From a checkpoint of a small transformer trained on Wikipedia.
Training: a variant of Adam for these matrices, 1028M tokens.
MLP neurons of a small language model. Each row is named by its layer, matrix (gate and up: input weights) and neuron, and shows model dimensions 64-191. Each number is 200 + 30 x the weight over its row's rms, rounded and kept within 0 to 999. A neuron's up and down rows have the sign that makes its largest values positive.
After each neuron's rows, "fires on" lists the tokens most often at its 100 highest values on Wikipedia text that the model never trained on; "fires after" lists the tokens most often just before its 100 highest values on Wikipedia text that the model never trained on.

L3.gate1632,237,201,185,209,240,235,186,212,175,225,223,194,188,203,161,215,194,219,190,212,158,210,211,160,167,187,191,178,191,211,114,185,208,145,229,192,229,217,214,249,193,243,199,221,205,203,169,162,176,218,255,208,200,184,207,215,174,199,229,167,146,201,153,205,226,190,202,257,181,192,204,204,228,234,168,194,166,145,194,232,184,183,169,220,221,226,182,191,161,204,213,159,147,205,211,227,195,228,222,201,214,235,232,196,217,156,222,184,197,183,182,238,197,205,241,224,254,182,192,159,201,249,210,207,210,166,260,279
L3.up1632,225,166,240,176,201,206,190,242,155,263,167,269,189,188,236,191,204,225,167,214,149,265,167,249,202,199,226,247,181,171,164,218,238,194,196,156,215,153,215,186,221,181,215,177,169,221,199,166,172,192,224,197,195,183,154,203,197,207,185,179,222,171,241,252,185,221,182,144,201,253,220,168,210,219,216,191,181,243,149,255,146,214,214,186,159,199,186,257,206,234,179,239,149,189,222,142,207,246,143,196,197,203,207,166,200,152,247,189,220,205,220,202,220,143,207,204,179,224,164,122,179,257,253,162,227,228,180,253
fires on: "–", "2", "-"
fires after: "2", "1", ".", "3", " ", "0"

L3.gate1755,244,206,163,207,198,223,215,177,168,208,240,182,199,169,228,234,197,213,203,243,183,260,235,232,230,195,200,241,223,235,174,209,144,208,216,234,225,215,206,194,198,195,250,234,161,228,213,193,235,199,263,213,201,160,304,214,197,259,224,248,182,187,229,271,222,176,229,230,226,185,249,193,171,235,176,156,140,216,160,213,148,245,225,191,204,197,158,217,132,181,196,239,195,218,187,158,152,213,170,175,190,195,204,173,198,160,167,210,244,219,245,245,185,223,212,197,211,198,200,192,147,249,167,205,273,215,224,179
L3.up1755,219,171,263,207,188,214,194,187,192,237,252,208,231,197,243,179,196,211,178,203,225,166,190,225,246,162,197,176,194,202,209,225,212,214,206,185,217,185,238,160,208,235,151,183,205,212,191,237,224,181,171,186,199,231,190,175,219,231,225,178,156,172,196,221,185,231,284,256,193,241,219,236,208,140,209,204,217,206,270,224,150,180,191,206,228,203,215,240,199,129,229,228,185,172,213,158,184,184,186,205,237,217,245,189,221,196,239,183,193,219,210,115,242,194,179,240,203,237,153,192,180,229,254,197,200,210,242,175
fires on: " | ", "; ", ":"
fires after: "1", "0", "13", "2", "6"

L3.gate733,238,153,178,218,187,260,239,151,193,262,192,231,192,232,215,135,208,256,226,175,170,196,207,252,174,199,278,175,224,200,206,229,178,251,228,214,176,244,226,236,166,161,145,196,155,191,158,183,219,168,177,206,220,137,161,284,213,199,194,196,141,218,167,194,174,224,236,269,190,203,140,242,245,242,174,214,153,205,144,202,145,214,233,198,188,194,168,251,214,141,163,215,211,206,228,211,214,222,135,211,205,213,238,162,181,232,240,223,162,271,244,217,215,191,189,181,195,203,188,188,155,192,214,212,257,175,196,215
L3.up733,211,175,199,147,274,163,179,247,199,199,229,210,184,205,208,245,220,196,168,157,178,221,169,227,184,240,168,176,191,236,194,197,229,232,186,159,208,200,141,176,198,192,206,233,218,193,221,199,212,123,252,193,111,208,177,207,191,198,207,191,180,154,205,221,194,245,209,223,158,168,243,194,167,180,236,205,154,181,201,247,194,223,173,232,241,190,209,230,214,201,205,136,196,198,224,204,195,196,176,232,207,204,207,180,229,181,236,205,237,233,227,161,231,153,189,189,210,209,134,245,218,232,210,197,208,180,270,220
fires on: ":", " | ", "; ", "–"
fires after: "0", "2", "1", "4", "5"

L3.gate1201,233,156,188,257,197,171,168,146,155,231,240,215,220,306,123,166,240,214,180,175,176,216,178,155,180,149,230,205,207,296,201,210,150,215,181,215,170,195,202,201,185,187,189,246,225,185,208,209,207,235,233,159,242,199,167,129,201,188,191,204,169,199,220,211,229,200,181,232,202,143,180,238,225,211,245,141,172,231,237,178,195,222,219,173,225,206,238,232,262,219,198,218,131,192,197,259,188,198,224,191,172,174,220,211,198,262,209,180,221,205,165,199,218,176,205,196,256,210,217,245,202,169,229,183,131,235,189,216
L3.up1201,161,236,206,188,179,227,171,174,253,228,189,232,207,204,184,180,230,219,178,225,186,217,180,219,207,224,231,165,221,243,259,190,186,186,188,195,191,166,187,177,237,222,221,252,195,197,232,169,221,201,173,175,228,174,206,165,207,185,180,211,181,214,130,233,186,214,193,166,207,250,183,190,245,220,190,203,187,196,171,189,242,228,197,163,219,184,215,195,197,216,227,221,188,194,235,229,200,185,170,132,196,173,209,223,190,191,198,235,128,218,252,239,200,173,210,240,199,189,160,260,182,133,204,215,204,228,231,156
fires on: " | ", "990", "014", "025", "015"
fires after: "2", "1", "002", "21"

L3.gate1642,180,191,243,199,213,217,244,181,212,180,240,127,133,199,233,177,134,194,208,235,236,196,179,126,177,187,122,167,230,210,216,200,207,182,227,232,227,211,245,223,235,201,203,203,217,213,215,140,169,207,169,212,215,265,219,203,238,234,182,182,267,193,158,145,190,205,169,156,247,161,182,226,178,194,217,136,235,137,222,168,239,217,188,213,186,237,218,198,187,225,233,225,217,221,169,176,144,173,210,210,231,207,184,246,188,202,145,190,202,219,170,191,189,291,194,215,177,204,254,185,185,235,153,179,155,288,187,201
L3.up1642,220,164,212,158,210,231,220,162,190,212,164,184,205,242,259,158,125,204,216,207,133,214,207,218,233,221,256,200,183,226,172,238,235,211,236,218,167,201,243,203,168,181,203,135,239,219,208,208,224,201,217,237,203,259,232,212,213,187,232,190,224,174,201,166,218,171,207,193,180,162,236,235,202,170,228,229,194,290,209,185,180,185,246,258,179,230,166,228,193,168,174,182,242,184,250,206,217,231,212,218,194,238,201,150,246,219,255,148,186,229,192,198,182,191,144,158,234,270,152,217,166,196,162,123,196,218,159,176
fires on: "1", "6", "14", "13"
fires after: ".", "; ", "3", "4", "45", "66"

L3.gate588,172,182,177,192,153,226,198,193,233,179,211,184,222,219,197,170,198,194,255,150,203,148,214,159,180,218,222,217,197,172,203,189,180,268,237,218,191,189,108,185,137,220,198,195,207,204,144,212,175,162,182,230,253,195,257,217,186,174,202,193,187,166,179,205,158,194,211,266,213,159,137,207,187,246,201,194,207,166,221,213,216,221,258,192,185,205,156,254,195,187,215,174,191,163,205,161,218,194,201,206,149,128,172,228,191,189,192,197,201,214,191,221,232,219,224,189,209,213,199,238,255,147,185,192,168,226,190,237
L3.up588,183,217,147,231,211,147,192,203,167,202,200,272,250,229,195,230,250,240,166,225,197,219,220,246,180,220,225,215,195,189,200,238,153,199,192,162,221,235,228,205,232,186,237,220,217,197,200,285,179,176,236,169,147,185,239,106,255,157,188,136,194,180,195,180,267,139,175,187,171,198,220,225,212,166,233,228,231,200,215,188,219,174,255,176,232,212,202,194,237,164,177,253,221,181,197,151,192,139,227,168,164,224,184,227,175,213,228,240,151,194,202,191,241,172,197,186,239,172,189,158,216,202,240,212,189,193,179,175
fires on: "2", "1", "000", " | +", "; ", " |"
fires after: "–", "- ", "2", "| ", " | ", ", "

L3.gate947,232,204,154,219,221,191,202,161,153,203,202,228,238,163,181,215,201,205,281,246,197,224,214,123,226,196,232,197,197,228,167,241,217,184,210,219,175,207,208,255,206,218,231,176,154,204,203,179,229,191,225,245,205,146,136,201,202,237,177,187,263,263,154,232,213,171,176,197,217,210,261,212,184,184,197,170,197,198,201,252,261,195,173,214,218,184,177,137,175,202,249,195,178,247,180,231,209,189,176,167,253,252,237,250,176,158,214,182,156,228,199,182,248,177,169,189,200,173,236,203,218,227,217,213,154,219,191,208
L3.up947,219,188,258,177,227,199,206,183,198,205,183,244,164,179,238,203,216,221,214,197,218,221,232,217,217,202,250,216,208,176,210,246,203,193,196,163,179,251,230,220,245,193,234,143,195,219,236,224,179,228,174,161,184,177,179,174,216,220,268,214,186,221,220,198,158,163,157,236,177,172,231,198,238,220,213,213,163,192,220,131,222,182,153,244,198,196,245,199,170,231,195,175,226,145,190,167,192,155,239,219,213,243,223,155,231,210,201,186,213,207,272,211,226,132,227,229,172,267,189,210,168,205,231,202,202,161,232,150
fires on: " | ", "–"
fires after: "0", "3", "7", "1", "14", "12"

L3.gate43,183,198,172,217,180,141,171,167,205,196,220,221,189,193,184,136,203,218,235,190,140,200,257,193,151,228,234,208,240,188,175,213,213,243,173,271,205,185,213,221,199,180,217,294,199,221,182,154,174,217,209,166,246,180,219,248,212,229,156,196,196,166,157,214,150,229,195,187,203,184,179,184,200,221,223,144,209,132,151,214,244,229,225,165,200,229,243,225,227,184,189,189,208,198,192,257,177,216,208,200,182,189,234,214,170,192,221,183,148,245,251,212,197,206,191,209,211,192,172,260,187,146,143,193,185,204,170,218
L3.up43,192,215,187,246,236,207,168,144,172,185,184,177,159,194,206,210,213,170,178,197,227,198,235,224,249,229,169,225,213,227,185,172,178,227,209,224,195,234,179,192,218,207,190,282,230,205,197,165,228,249,227,227,196,209,202,173,207,198,184,192,220,181,240,189,224,167,194,158,234,182,183,145,158,154,210,203,246,251,142,176,204,199,209,199,154,256,208,247,180,195,260,199,233,191,220,125,194,218,175,232,170,224,201,236,238,201,179,196,167,188,239,205,168,158,215,195,243,250,182,245,176,193,194,217,153,184,222,222
fires on: "; ", " | ", "000", "011"
fires after: "1", "2"

L3.gate657,226,171,193,219,232,194,153,229,182,216,196,212,178,228,239,177,207,243,184,173,242,232,181,177,172,290,203,194,238,202,238,222,214,192,160,226,204,183,242,201,184,169,212,189,205,291,188,207,215,181,177,208,190,187,173,207,176,216,244,211,190,195,186,154,169,258,188,241,266,191,221,213,220,205,190,198,152,161,215,226,154,194,157,196,138,200,176,248,198,180,214,195,212,222,166,163,201,197,146,238,197,230,237,214,210,147,173,239,164,228,188,197,156,234,145,172,191,161,223,211,224,169,156,182,180,243,169,219
L3.up657,197,171,162,234,239,243,182,186,163,212,230,192,178,164,200,194,177,195,165,184,191,229,202,170,208,224,179,186,175,167,171,220,238,235,223,207,207,181,192,205,165,171,217,162,207,243,192,212,181,194,191,216,200,204,244,213,202,182,200,212,228,215,203,116,202,210,249,256,235,188,214,261,188,212,235,199,208,189,193,166,206,210,146,185,203,189,239,158,169,182,159,187,215,194,185,168,213,186,218,196,196,137,259,195,185,166,222,187,209,256,206,162,164,216,205,245,175,181,208,217,214,189,203,165,155,212,226,209
fires on: "1", "15", "11", "16", "10", "2"
fires after: ".", "4", "8", "3", "7", "2"

L3.gate909,140,195,103,224,198,157,229,206,228,149,191,226,240,186,209,217,158,198,223,266,166,207,197,212,130,234,218,183,205,179,205,182,197,167,259,207,220,234,165,169,214,196,230,228,215,227,175,159,251,199,247,224,228,186,239,164,219,195,185,196,189,193,203,187,147,241,176,172,197,190,175,154,183,263,190,244,211,169,209,195,218,212,196,165,189,221,194,209,188,219,223,214,165,228,198,199,195,171,213,154,188,172,260,226,157,164,228,219,178,215,227,230,144,229,253,227,173,168,211,181,213,217,185,199,227,203,156,164
L3.up909,211,237,167,215,208,156,199,155,192,148,155,172,176,193,178,158,206,171,244,204,170,214,182,232,203,143,203,172,211,195,214,182,263,246,250,129,218,260,193,189,186,193,220,167,173,179,220,186,233,209,255,255,178,201,227,222,203,214,192,213,152,196,216,143,145,152,204,237,177,246,177,189,172,209,177,175,212,213,194,205,206,174,224,192,219,202,191,228,158,179,201,216,187,199,214,157,239,225,157,156,207,169,250,207,131,217,184,189,206,215,193,248,167,249,173,249,178,173,224,216,139,239,248,220,228,179,181,190
fires on: "1", " | ", ":"
fires after: "1", "| ", "- ", ", ", ".", "0"

L3.gate995,176,192,194,218,159,179,191,219,213,210,155,187,220,222,214,210,194,200,212,199,165,124,242,168,171,195,197,166,234,166,239,218,170,203,222,219,202,219,177,199,164,195,199,179,213,195,216,203,132,243,143,229,216,191,194,201,206,212,183,213,158,163,208,244,175,233,236,178,205,215,204,268,260,260,203,226,223,180,198,209,220,177,179,156,264,243,201,163,200,163,264,241,171,211,192,191,199,147,232,204,210,215,153,149,198,167,182,251,170,212,218,217,182,207,227,210,158,139,223,194,241,155,163,202,169,210,157,161
L3.up995,169,140,225,136,158,194,181,204,158,218,181,213,237,148,209,168,130,243,195,253,172,182,219,214,248,192,249,202,226,192,233,222,193,236,200,213,217,234,219,179,192,240,134,227,192,230,226,208,222,229,198,211,203,186,200,174,225,243,178,152,232,181,240,253,190,223,230,169,172,207,265,155,224,174,218,249,182,157,176,221,200,217,210,156,172,219,178,168,172,220,215,213,263,211,177,151,177,177,181,191,169,276,215,256,235,275,207,215,164,168,256,200,174,211,192,199,230,248,176,212,168,252,224,211,229,166,194,199
fires on: " | "
fires after: "0", "| ", "7", "1", "3", "2"